From a checkpoint of a small transformer trained on Wikipedia: RMSNorm before and after each block, capped logits.
MLP neurons of a small language model. Each row is named by its layer, matrix (gate and up: input weights) and neuron, and shows model dimensions 32-159. Each number is 128 + 24 x the weight over its row's rms, rounded and kept within 0 to 255. Numbers have three digits each. A neuron's up and down rows have the sign that makes its largest values positive.
After each neuron's rows, "fires on" lists the tokens most often at its 100 highest values on Wikipedia text that the model never trained on.

L5.gate659:096141124132144132084139119147126137137103135130164111090122156145166113099124168097105131123107102121142123083128094145132126110156071127140127096134145158097153123156118131115134095092082134129137126122101157151183117110079124129108173125089143095157165112149126140131145153134127116106145135148171189117149130161088204158117120133115104137116105183099119113152115148115139111158124
L5.up659:121120140106129130141112163104128144084093157127133159127119131116190135122127093126103121133145109092118103127175133141147149168148142140124132133147078117170160119123089112105094146168106100150105160081119118144137137161104105117138128120131055118202127129135107126068142180117149127114176105122117090145090143133146133123157172128105116099133130146134118141101112158105156152123132
fires on: " ", "0", "ly", "2", "t", "%"

L5.gate646:173054119065108124132132085157080134135123133148146120117121140119148124108089098152151134124146147152151145156158112132145073119101120151161110140121154142134121108146081153146105123156145134151128105095124141119144141112112126098155118184094078123105121130112138105065132109151147125099132157074110090128144149080107129102135089155096111132145170152142153109158106120122138137162101
L5.up646:171112117157194129123137117107140087124106084105129105173129079097100134133140164144070098102133141141142154138131122132107078142129119120096115115128141144117114132103153158128087082111149137108128147110133120100130072159106117125136130102094135113175160168127168173136082109147138102128119128116132117148113126134110134131122119128165132132144122095137123132122101147133132138132123
fires on: ".", "v", "'", "ig", "V", "h"

L5.gate698:143148081160145181105100179154114171105099182114153147123177117132141121116136127144148165121153122149144135103149143124148123128118151111140135164122116099087116124119172140132161073156134130147097123089182126113154116103122128155112073139092110129109091130133116117151156075119093159116131147119146130110158127117127088126130100096133160134153078102146140111114096147121129086154107
L5.up698:080157142085096135136118132110151154127111107142111106131138124100148107124138148176122112105124113173145108101142156074103148125144106130125144143152118149079162157146114142129134118122160109140145126107170097097156097117133146121099140155105135162135128150138121076132122168138160144133119121141091141108116101134108092083144109114141111104112135118156130151116094140112178132118149
fires on: " ", " W", " August", "ing", " October"

L4.gate755:121123101121132101173182101121094127125115132131159146129131071103120133161141119117126099154160175121143154151179149093132153084133099120127124123096138151150126094102092176094123149138161136090131095112140129162101104096156110137111140144074163152138122174098147098109136159171102146100139136111153105119125131132094112126076123126114174150161100103153148142170088140140076127138122
L4.up755:116118132117165125117148127121168124131157114149143117103156122129098166129098127090122127107130200134104166105157108145090102126143101084147133123157119128096084164102128125105185169169144097086121142107091098138132134112111114146160107072154139124088090133093113145146139117097128105116173120146146133141082114143157107131115151109129143117189116100107102138113159130158156154127130
fires on: "19", "ald", "er", "lete", "20"

L5.gate329:152116088130139115187124162139123138130096153154157153107124094112117141130167108148119106148147175125090091121134144145124117104138119131129105093138129114160152169172148153141113129144108170126139120141132142102118133140140118121132194114126142118116114083145097086144111143122102144142092123109143088135158129101114116128123132149127122131112163129081092158127133082078147105121097
L5.up329:096124100107114118140127121157106072147143150106133124128123138143083146099134137123173167131118173095143111104150099118099130126146161135097099127101114111182126159152140094142123158156170141117113112109097142121113092123058103127164111112144114117143116152144147129086097106109137138147155126149086140103123092133144118113154141109121153198139100103076122112134133084148183133129172
fires on: ",", "-", " R", " and", " of"

L5.gate726:119139165106118161072135091127129159111147161111127172104125147148132104147176103147125131121122131126126136101126113142108122088144108118105068107129111147171101089134133165160165124136128115163137107147088139075130138138120131159090157140081143120119128145142120157107165097109163163135116127122144121113143103104124140133096112119141125106132107143098103140179129140126125145112103
L5.up726:132118113129117177087113140125119133108121167136142113129101124143110116106133109115100108101126132139118106121135079157127140145124134148135144109087084092101120149159096128133119104122151084132089131139129119160137124113127182109130134145114129126189100130126138143071150208064095107126112110111147145132125168159146114181104126160130162113121151149162098129152118117137160108103118
fires on: "0", "%", "1", " fell", "2"

L4.gate78:110114152093153168131123154138112141158095148127155134128153096090101116141150109123160113132176174149146139120162104077159104104129133139149087131127150154127129131122111140104101084118150136130157131117177135137122128112166150186134130112106137165133138159097138116134094117138143179193111125092107075116147084135149143140154117189150138160093124145121137101145117126102066139126164
L4.up78:163143094171134094123125120104109161125108126158094103151067122141108141137120135130133111121125107113173194157143141179143109190182129081115155105120140156134161113183135101134119151091117140127152153134094136123150154107151091145110105161107135105150134134152098128134153144147094100130160142070121139093121142155136076131132111145147125125104079143138115133121093158147132119120165
fires on: " "

L5.gate677:127125119154085139121145142131132117130139133099146100129127112128093123147103110085098138133136175120186139152103134144160107123099095131133150126139148133101113125134136154150136165181143141118132105151162150132107148121172123112150149136113110078109144136117105155152165113117158153135138124098139139135126133170167141129131119133067129120128125134069153111133124112109094102149178
L5.up677:141150132168122111107150130100091100135099143107118099145126140129156097109151167142130156084133096142114117128152142140126125156117142111126187094183150136109140116129129111141134140167145137107133145162160133184116136098127114106165160092128117143128144134116136105128121134137130117107121129103094140138089138127131133130112150077113116078123098151119149189142080141129167092118160
fires on: ",", " in", " of"

L5.gate742:147084162154138136130130121160120156139148112127156120079110131097138129136116133089116090111129165114099128092136104117123140124164182093121173142095131106097140125095127146082142168120117142149133112162130106139127131157095131151128104158133124115112153110138153128121176134075138112111103082088140106134122182122135151141112120121149128123151146151100126092135103138143083118104118
L5.up742:139136158117109127139112120081140147149122079108127122159094137149162115097106133103125118110120087155121137096163102129151127133126136104063132124106118153108153130109115136080117142112081135071154129145068107119152134167086106111110130114114137158113140146137153145154178136147095125093126076113146103185129110140103145105125100152127097083121151129130076130112115097105109137104120
fires on: " l", " in", "1", " L"

L4.gate193:117125140138097105081149115178130117118098144152151105115106153146127108097113140172126117082115107144149094103118123080101128117150104152112158122150165107120145106115152144123165164131147070171118113149117143141105134153096158086142140119076110083098154118135114155146140066127120163068139101138090132116132144128138156099157112140097095130098136144086126106151106152144089146108143
L4.up193:114138156164180059129109128164134150101126122148124136116140114140165120116087116123092121133121086144149106105125147123138131125141101131133145089127147116164072125129136140100144149154117184115121155047141122146116143164099106147122093126126157145144186120159125186096151121118142109121149132096126160179081129135147111117167143130171112118139111098105125156139174161130142134105094
fires on: "ers", "ans", "es", "ists", "ks", "s"

L5.gate754:133116125126083132131168162151075144119134131151122088141134118108135165131103131163105143161134150083146134139146140095128109147127092120130135123132122125164110113152140162145118089128110104110119121165102177141122130137158126144127081099092117103156148093106117108126087140132146122070139089152092118149142169108139156192149104124119165164127158172090141109153107136123137123094113
L5.up754:133098139126132139115176158139120117130143139118119095159108133099112121130194157108152148138143110173121151176126137109139093114161154136156100138104093117150109125119092116074133129117117172116162170156091173124156134170145139140133079099134155153150132097144111083147129181145131137135149109119082145133121138101139133139112124135171089138124190141139111107113113115118132138151104
fires on: " ", "-A", "-C", "r", "c", "g"

L5.gate699:131122169117106107093100155138109107103102143124128159106154129127120173099089119120114097113101112149134120136116170125154116134128142127112118112114138110136147096083129188142122150142168122124114096116140137113113132109128062181155147138117122118141123096147102100123139102112118141167134127110163141121127162126121125161174098146073097130136142125121149096089107113129141139093142
L5.up699:162138118144131112090127132151122107114146102129092141121137124079183122157120158152161135103122133124103090124132128117088121082123140134154152096122135171142122128113084122158111122114162092076098123126131133130133155113150122115119176143138154146151121109184121145179104139109171136134100100126157130154096184116139141109157115131099127068140151138132126149115098129096140133164133
fires on: ",", "w", "st"

L4.gate718:110140151086068151099156097112121114116108162164149121114145160052168133110119151176134097186108134144147142099126183165100102131124108085139117099156127100159094115154152186115173119159144110158111144118097146123138161131079146127134134124127129095164175091124101079140108165159152123101118141112109145103120147130149133127092103139093117114129179107118121162140112139123112140179154
L4.up718:090115150106108174104152118111135102127114126134108132141101144091174109117157117141094119146129085104127096119105144143130142114126129122144111100147063135134103120099119133123133122155097146130107151141046129149098120106123122158160097107120124132133194127152143133102144158146158117134107134141112097092132092147155070098125096142172110133124176123116196179091100149122135117128163
fires on: "p", " ", " Comp", "if", "sp"

L5.gate56:133124078123094091134139141161129129134117139130151162127140138125151107174100127131144144117136118119139121109132109135097072128128104138124141141112157104123114116135110200099121129083157129147143096147191135124180132143157124137149066123103168132110119152107147160146150117163102114090113128132185114136158163148117142094128083131120133182115133165109167139183120095095091150114158
L5.up56:143140111113105087111138148151133083152151104066112144143130099113147123158154092148155170152094122113140135139088117112141134144119164121181144115103152119160129100114133143086084138111155130148112125135155129112087143081172125144149113126115095150164136159131113102170135115153086151092151112135142099129116115120151149101155129090118154134107138131088176110163127138135090139118145
fires on: " ", " |", " for", " a", ":"

L4.gate25:121118130095160190177090159147143118116139135169134113094069145113117145098119118138122136120108123156126139134117167078112108118127152111137081109108120113133153149147110104153079145140118105116092121130119137119095139143164147149132134106146084147142123124109119132154133118135180141141150093157117136130144158107083145164147100141155108135138141133148111148163153094125111113121108
L4.up25:096127145108130137110104126106136120130126134097118123129139149138111141105120107149136122137178092128104106109139133135158123158128105110135148122148120119138144140126121128126112078125102135155106150109131127128139179160141118124135116120175083129191125116125108143082139117138109170120144150175148108121145147119131140131112118087152166143122105183140096119154159083102127121126134
fires on: "h", " Star", " U", " W"

L4.gate216:144151106090165146113136156160132155160165134138139152107155140064147143134117104140127120114148146101127084140159143109133112104115151142158154118163128125145156142120083127075131140168135161117131114101146113143133131115097132147122115125133134127152134145115145088090154100139121110094154086096126077110084143151116122111129115145118108146126160141148152123141093089185116112165123
L4.up216:136113126137133160165150119127159095154169158144125103125131131110132110122150098114118131111145096065135151097111146141087122127058126088166109148118105098154146120127158120115148140151090152154181138104156129147136134138103126138119099124138101116137150110127106092162107153160104154086162131156098121171157112130123131118123101093096138139106127095099158130172157117139109135132176
fires on: "19", "w", "al", "am", "v"

L5.gate17:176157143106141104132120160112148140179124098121143151178170177108155107151112147129152142150141149126124093157139092087157115144098086161103144103140154128144126129126109102084138152134148106128129097149158125116143087116135132142104148133121110116103112093131152071181141145126113125132149125117152189122135120133130127115123114124108110142104122144175118094170107144088127109105150
L5.up17:095127128143150137135100129101158147104105129160114132135117138147071096146133129119114136105109157173127127180138124114122141168105089113122126131139109125150129149126108111152099080089123126114122103135112131064151113153128161150094176116126147150076124148063135148157068142148185144109126155140072148135120118116153143104098075126132089135131103115156122137138087129152112139124115
fires on: "\"", " Creek", "ensis"

L4.gate704:124077096121107127160092181126138132095125148132123116160132117127164143132119083133162086076138128126129155107148131086139136111147139139153116102119104146107138201133108121080126104178151145118110114132112162117161125098089136135108125117130144151138113143125146118107159109128107137132106117091115091057133174134149185147145122102089127143119148149133182125136110122137132165138172
L4.up704:142152106150155116112148155155171134178132129146112088168137136115127122107115096128105163142148120114157119127149163082112153118129118136091190142135132126145128109125116128118137133190095114133147090146166111098086146129131120145086122112131153144133153127081158133115151120142148128114108160104146140143131155129102148145109124121116127122120070119086066130131116119137139081105125
fires on: "–", "-", "an", "/", "ac", "av"

L4.gate722:114160110153113143121110095151130088129061146150124120115126130127155152126142101160120146180135121121145115175138130124145128150138101113062185132127105103122150128138140163122145108085135138147144158101106208104106094135148118124112086117105097137129183117182116094146103140133129130101113141114134128114110169132102123107116116139152124136133142150128128163161137145098113142151130
L4.up722:145119111103107135156072114161135158115099143148128144136101140124112114133178118151126092105165094143133135114083127148109160138131131138115133109150115125170117143162132118098151114117122130129135121134092132140141106126159146173130082116122164148124135151059074134111130144121053120111135127156136114105119151132090103104152143101086172156173127154142136141084161150102112131126134
fires on: " ", "1", " T"

L5.gate244:148099126144156164116085160188150131104103148132156152108115085156092134145107106110113136117168158134107081116115171155141107106166123142111131159137133160130142133144107140113162142178152120162144112124101155138150121095097129124123089111147141154146129104136113167179187073114101184103131101128096124135137171131154111132117132113117099094126124120126160130137098159105144140125128
L5.up244:134135113101118172130098114143152143087120141114139180108151141103067126150139089111146136089144139156143138100127102118129142138114107140119142134109126157173136124145125110154102126149110097106078089184121139117149124131123105070134097114121128166102117137113071115155138172120121135145105115147122169118168156130136141160141110124113149109136111105174114124131141143128117106118114
fires on: "d", "b", "ed", " B", " W", " b"

L5.gate496:160106137128115132094092119101114154142126154118126099122111132074136100106114105139111157096094118099139116112143102107113113133118100145070126108121121146162170127120114134137104147167165091129131131188143134099108190076130139177152090140109125150122180148116133088118134080142148149108079125139097127088093124118073181182117141099147157157106136148136129105160112105115116111137155
L5.up496:149092150161104142148090161119133182106131115113133147131121113140163158139122121112191135106147157122098106091100125156081122108141086118103133118163098146123116144144151125126158149123121136119175129130109148135095130146153144116106121159130171146126169120137138169135178123089094124098095147091157115142123120143126075133144129151114117086155125130137092091120186137151155142122137
fires on: "–", "/", "and", "'"

L5.gate643:126119081117172102123150131130136127137116157145134084087129144114079156121121101172093150161180158087153124123153126130111110135104148087140119154128094120165150166119123143122100095130128135109098110145146141133138118109122149093097153100132141111123115093163157104181095145139122184091110082148125161078131140131141164168106134126126160151170134137127115157119124155132091144151128
L5.up643:187135125159123085134141150107124137130157112153132143096088102120110121091075148138122133193135096073169172126129079137127116086126132123093146092117124102129103131182157137166122140132106074119114129117153106145118113067065100109108167145167123125153105148109182138100088115136155121094121148121080160140099136157098166105118146114127107101088163144102163105158147148089132140114135
fires on: " |", ".", "-", "w", "="

L5.gate265:135133126145134117132107122171149141150104162112145166158091112137158116144121090114092145143132123190161092135171144125172128132127141118159139079130122143124145087115078135136103155119136166128101172116165121148102100146152086166116125103114121169161095142082133113138134097126092142109164121159098123116160091086120133134115143156113158129080142104108172106131111110107102134141114
L5.up265:094177120139144156116091115132123114158129134119133098140080115127131155107162093130138136134144167115107141114146150109124143149122081109140142119119125170123162109116106105103170103123139106118178136125140107125119154121144101164110148140114136175142147101134126134135175127118123144150140114160121090142109129131145162123155138092121126120125125119111166103147150167176148113102118
fires on: " ", "19", "20"

L5.gate171:119130142157097113148148092148127106143087128101150141127138168128123140146143108137160160123103123139102136081125098142190127133100118067100148133086108157143120106131163200129123130172148092146132095103126158169115137125132129119119082152101111107110134153144157143112101165140129140105127116138131107116123100134076081147145148128122113162128154184120151114144118130082122092158128
L5.up171:128106135112160103125131140115121127131133169143110132084130135110121134149119122107129124141149181115110166070151112153135125110132126133156090146096084133154127131125125138109118121156124179140091127103167127163095113124123105111113106120128134141097124134085105128134146124121137147175118075130131084107123122108101133100127191126139140121137123186083139150124173145135145118083082
fires on: " S", "n", " C", "18", " T", "12"

L4.gate688:135137130120155139145139160156133125159071143169162090100141133113104100114144125115170127146109117158128136161128125149162142125099147119100134110123116108143136083118068141127084124118114141104120114099137140111158155109168103115097128141145123143158130145129106133110114107124169118076122147154110131098122130150133130122158136149096106158161143119123112078166148143111095112125154
L4.up688:102130134121176130136143131118120122177090138091159145105134099108139091157080168132113113130150122131156108146148133149189120166069128145127130074158142105140103086175161148084106133156146136097077124133113103118096129107147142176095166103139144117154109107111144154094099135168097122108131132130123081134130121137119111162091132155091098119100056096162102171132145124104151150153188
fires on: ".", " Mr", ":"

L5.gate396:138123110135188105130131141128143117154165154134133128104088168151118081113150142131135109155120122147090121106125154144127130126127133104133171105127127117139148124122088145119121125127148147113125122108190139154148131081174140073112141133089110151150159104133141143140139101143133137117194132088114162147116135140135166147157124143149095151179123138136135152140112133132088150091107
L5.up396:131134124143122143101138164115122124164164152112158077120138089108149155132145119089156130140139133131114124115159151113150123144161114159144100117128100156166135115111115122119093134128118159144134116152121122135097140130161150151097116120153152118139177069104123089142146128120147110134133118092079115126173137069175151123103168132120170106125122144107119119121127126135135111155121
fires on: ":", ".", " P", "ane", "urb", "ath"

L4.gate658:150139109165178105110159146101103144153133132084146105103118112109098151119160125139108139146118123096139063120115093113117102164138123133153175120138134110128136144165107132168134152149096113107121143120138147109141112104087153123118156112121098115118126132115085158119121146124144092094134142125114139117140138141101142122109130138137140151182101072142085112118114141167091125172105
L4.up658:115189156115136132134093109108131133134131135146147166132155148139113117094076140087140115122108124152119130142135126136127144129155143090134129120126089113109166135142113144134156110113115142106146127103143147171147109125116073119124151164121186142120157087159107125102147128151156149114162092132123137125114118154146155101162136177136104114143101105088121138101129112157149140122102
fires on: "er", "ers", "als", "ors", "ants", "s"

L4.gate616:165102085161128150085110111145122159128126116148127182134098116080179171109179124113125115139143093124091147167125067084169148113096113117123161112150148079089117151113142174087105105150149107103128106113158137128136147138144162117147142147120108150133128155172155113137141110111122120139152135128141128141116157107101092150155123099076130122134126154102134132150119132133108153138144
L4.up616:148133168129137142125098164149149134101128136140123122117172139154119133150086112168079125131137151118149112147145141119148107140126086112134155126081135163082178150158134139126127151132115080142106119141101129133079103146133118134102138116112112097124107134082157142137174141105126195143100131151179133131112151167096081151139108099152131166095101148118142121162098137159129090114076
fires on: "z", "h", "um", "ung", "ok"

L4.gate112:141109100131151097140080166109136134098106147195135125137144111157118141140104113135137156144136118147151084147094123147176102151121092119168154132181152143134139177148119137107128109184109177133143121091138150127148100106107114145142127152103143138113115123128103121134172114117123103157100099151128127118129173117110130126159162148107143120127106148085077143172153139142109111126147
L4.up112:114091109100147125118152126116125088136120125104127111149165154124097127176119130143131141150120146095173120130123114128165123123136094120132130142154139126145139127116099097123102144130116112123135136116117144117157092080097117108123106109145136119151118168124110118140147141132122178156150101171093140123135146109106132081194118136099094120155083086119103092114094167145145112113176
fires on: "-", " G", " ", "-K", "/"

L5.gate524:149161139192117128141142166148149094134155128153151128133115101147116153130140159122119135163091135117122140099118186111137118125142122108115121134125122142158146123123130178113120168147154124139097143121135154119127086090123128115128138151098128137073103138144118124143132182114129139111115113113137182183145102088048156122136129145158137179161162106094111108126154117125108139150128
L5.up524:117055114126115104177098131139168144140096074119131152128139098133113126118123160136146136114157133106134125143164115093114127127120150119126148127111129136094143148157180144097100135119144145123131129166077119143125127166148103164140089088125135139081141115096178091108143165105098141127141160113105109116167116140095099105123139117111145148157135101112109120099120118071116155113170
fires on: " ", "'s", "d", " R", "ist"

L4.gate62:118135133112136099158122145127119149147143111180125167145101152127131099105171120113108153107165097139107121108196095141123121131109152149123150137135162124126132101124132147088127141167132145090118128166151162139135142129153111123158114126088117103140147146118192124111102099153106148064097109124099127108140138187098123098144104129087193127128151138124169131164042146135134169127151
L4.up62:149170164077105157069141107156124144158178142131118123157135110094112150168153091129140139144082141129111138154099111125136111132120131125145068119145139138091128093140143140131123071114120171113137139117152108126111145120155106161115113121090117126113167158108108090114091172130121138130117112173105117165135134129072143127114119127136119107095075121113133112123151136154112117121115
fires on: "f", "v", "19", " P", " sl"

L4.gate185:151134166093143134111113103158087120182112122123126115170138086107184151147113105130198065127104105118125154138163119107158103101154125135148108148146150138102116135119116129112123133117121124100133136116114121121121124136110121154130145112140108128119168138138140097127131134154154094142063084104103123137106154185137104127113148084101107104143157143106142129142120156158116109112134
L4.up185:118111116149104083146159129096149108120155107083122175113128137104122139124163125106126136095148094082134153126163158135091140098125108137137130163133127112122147153133096110126135157128117072132169150130128128133111135142111152060114116157146105147055179151074141101116121142145166141117116092107142153098096118148104122123153134136077136112157092152133091120129165171112119115118131
fires on: "2", ".", "18", "E", "y"

L4.gate380:137115198150145119152127096134128106177167118106129096111112135107117144137118121144085111106097113135142116116157146163145106081134132079137130109166128134133114138159136137135151133136113135104098119129106167141140110138099141170179150134151149124098120154144133159086153128109131097119145114131133130145130137126097127142112115141075111120149184127066120154149136116082110122102122
L4.up380:099100135100158132171144105130098068108130140086104132111101169133126152148121138136126168136112136104118133099132129106135123124060145128109127107153142128106095097089144139113097130126160170106098148088131121138146156120118122154174171181122089102141145184131138081131128104163115177088110141107114117157128102118143144113124118164133118141126144121104162157140129108107161162113115
fires on: ":", " and", " as", "/", "p"

L4.gate457:127108140126146144120116158116065154150117177130157176151126107079140143126151132142169159152095115092090123160135111115114113112107169138128104124137088118110107100120103154087114152149141147115117125145101142106117147135157154156117123126075134154134160149108097116126092071085124107122123129135068140131169131129108143156143150169129105168137176116101130134153141121121141146114168
L4.up457:166095147102126130158157160124142117160165143145120137093132157078191163146123095118115161059120121112138154103127151144136141074110168127124102140145125119091149132155139132110132115132129123117123104111098119153129131098117127145113086139125149135108158137087115089089144131137107148152086134118116103123147141117154134120170126164118159154139127125147125125101125126143125131114186
fires on: ".", "–", "/", " of"

L4.gate639:127133107121176138142107111161141124166142129136169162098083159152101117083152136096096114116120159151120136102112154147152132140098110089132104126163130094112187106159144137110125151109126099109147124119127149156154127093114115101139169108132150114104135102111123113092138093090129103112142104107126122134115174118159115128144153159117099137160104122119124130161126113104065143129115
L4.up639:130088099126122109197094143171118126143162111090135140119081116159091148130150131130117154122114109097167135141088144132094129147118172116138129097145132146127119125128124148150088136133149146126115133120103137126150101104114105156183112100162125110121127143166110119156074094094169135141085145105107092157098120118099149127125072151137134150151129152111150134110115125096117162138116
fires on: "-", " as", " by", "with", "',", ":"

L4.gate411:186083134148136128137151161145093136149126137150142142107154136086111117140114085167127138161144129101129126142152093146144136075135148132079123157183121114139131128124110146140116142152108136127106129165119140113129107115128095150087158150151107105174100087161156154147103151072158112128114153137076125158130082151135185148151140120122128135093110188116140114130139128160100138144140
L4.up411:154106123126176098168158126134194159147108113102146077134126123148091071100136121147078155158140113105136112127160108138164093091134128133138126122105119104120106116128112120137119139117111190103120109126164157130153083092120076115115152096139148128152105103148170120152138147138117157137140137135124126112102148173123165136143129127110104098136101161111108126122164158090094141107146
fires on: "|", " |", "-", "="

L4.gate235:094132119111145138099157165147142097136168159136149116149107143159088158113164129134121135147115148153141169157145141148138114136130069180131125107104114135128142108124168156087136109169146125116170122153100170096145129101121091138196116097106105122147107117142123140100159120151120159157093137110095136106143147120170163148113122136109106109118138135112114121148103140139123115135137
L4.up235:114113123138128133125152137124155103112140117139146134119146144161136147146108142144135112110130138129142151087102091142122138108125096094120147128101159145073121102122105148153186128178146153121131142113148157138177097098172128114152126164113119134100155079100148148140116069113151172144138107109141135131121168134112126138123107109072174113150085077145142097148133138117122110123135
fires on: ",", "ad"

L4.gate292:166085135164120141166106145130128110166131152166173128125135123100140162127145134122138113171116138119114119084196064102113104123132141176135100064136119125148148129138128126141116109132165130115108132135151138134103097110130118119178164131115105146114125089101131120128154066096142115149150082139133138111159192117102115133117097136132116164165164110134091080139118123102105133148095
L4.up292:100144104096155130132131125108108106127127140164118107172069113090161129155109168199121120132144087097133152141158137116101083113136123089119098124108092139109080138097118119119142095106149123124145173087093140123111129131139110165148112116149148170121146120139091093127143160108100118108121097092130102157140168117130113125129141168128135156124118098137141160139096136119123142133120
fires on: " "

L4.gate420:129143131102128150101146132129075159088141146125138122102159148112164172155136136121189125103143141120079141115145083105132103098120096130114093157142156124135129137118121121121127160132152110149136145117143129125115129129155155141133078118160130165120106117128135126201126120128123110116109072114127091147107103128091156167126177168159171121122114141137129095160127180118134183137135
L4.up420:091145125142120140097155190114121114171084142141161133136126122162107118156158141118103120130135167125113115116171135137120140106135153150214125128169115150104111112119149151118120142176142139143117153165163127126075108132107117070056105135103124108165137176108087139099109182131090120122126104149110117113119119146108153128173139077108125133123120139132122165147105138138157104131124
fires on: " His", " Her", " her", "é"

L4.gate337:131149134092119119134113129116148105106166177141137116085080125132112114138131122147150110148174129075140132110076084147147106114114127126109135104146135143145143097193133132132093111112127160123110095157139126126124134102096110078153143082101130125106121089163152107107149127105147148114144144116121162161116147118101130143152084118125136144144113142154104125169141116082121111160142
L4.up337:163166155104143114157150121125147092152137111151101143115122140100110101132153146140133151141131129103122130137125164134128146121159133126075118121123137123111119146108087129130144152114109132136142183092157142122111115132071133129197126128170120106164111151130135118125167175115130130134143166101112149124114139095134115124090108105093164134152128169117091130138114128113103130075151
fires on: " as", ",", " including", "-"

L4.gate181:184113116116126117120144152173102175112106148096154121109122111114155125130127137070122178156128103158173105115166157142136114121124148123123147155136124086157093098135159125132178093146156144135136137123174113118136137141154115157125138137131135103104109115161163140185174123106112138118140103125112154109099128137084123146114134101154103098108125159128144087113153152141098154138101
L4.up181:115097105118112121164110099101120130124165118117150054118101128133132175125084115140075138108110133124157136102078108136124135132143099113155145143093095133128143144141126131142115099085117141119140101140144118135124099124145129143129156099122105123170124077117137154093150081117118124104128120128162116129104129137095078091158141134159128141164097112115139141120128131103119110175132
fires on: "ing", "ation"

L4.gate563:194156145164155091142081105130127111131103142154168115130125144091129148159128190163118150137119128170123115147144188101160104146116112127136138155123157067144102087103117144109106133165117096151144148129120168138173123135147145147142143142059161126093145079171132103111112145130101161081140083123152131145132147104121141122097128118121140117101174135103103132135067142113105129118121
L4.up563:134106119144120176119130122107117094174094090126135136161178135126120152128120134125124126136141105122177076141137132124152108141106086166106143082114131115149098164102155161102104142153136133148137115138142095134166116158134147142123154123132132154127116122102107123141114132173124130114116138133152158183138124173140135119157136104148149096141125164118131102168131114068115122149092
fires on: "\""

L5.gate145:140082098162139124133150113102096112137140164194136154120134127070146122124167132098120189146120105144129122084164120129146124105156100135100159105124115129131128104090105127142117131165092137113130107161139122138156122097143103138100173201115141137191120143102114116112139126113116129123142111137103157118115095132145145170167126152124086134131153154128140118146121095106117138124132
L5.up145:132155141137153064118116117132197131118098137147131162122141189141119106140112131145094156121145116081137121120115080115151156130135138151134181143186191095121110052112130095136156146143118135073094160154143149151114102094115155119160144122148132129139120149129113115163130161119098117146177126157113150112109158108127135136138103120118124122140163158167174167163157123113113120099143
fires on: ",", " called", " was", " is"

L5.gate72:119124191147088149135121180110116122136124134134164143083104122124138189146141135149137129122114136103142122138105074137117110080167105176139151162117065102123141127121183108095150109167090115111130172091131147100118138149110099146142163116128083145146160132143141115154105137129152129136117156094126106095175078100103121126130123125133115121111126116136112112144153170157133087158150
L5.up72:130124130116126091093154160191104150156133138100118125135126098120165191113157066126116103090121138117152177125110185139132137145130137151119132119125149105175116122166131133155140140104179113172152149149128153123141138143110087104117148166104097137132087126118142135109102116141131122109127094137137085070149096132173114097117146134123187107140096116146140137120144102110105138113157
fires on: " ", "all"

L4.gate267:142119150103118107112116176116100117140128165135116125095106106114140147123112119134175169124117118169159130146168143151127075131138112171144153119101148127147175158163150126128120084126105155122177129068110156103130096149105126138114152142125140139147141145141129148097167131139126102130120125136158119122091173103146178111141101112097094159144099108116126140130142151134109134148156
L4.up267:098157171097138084115111150176127115154126077145125153112119121131142151082128143081116131115085162143175111153142085119157157163127081120141166144141157139158163110148125134120141080107108127157142148085165122116128127135123167205117144146152166131112149125108104125058129111142175147133149118127150094108115151106145117100147153095131117133149165154125150158120153125094149128140180
fires on: " ", "-"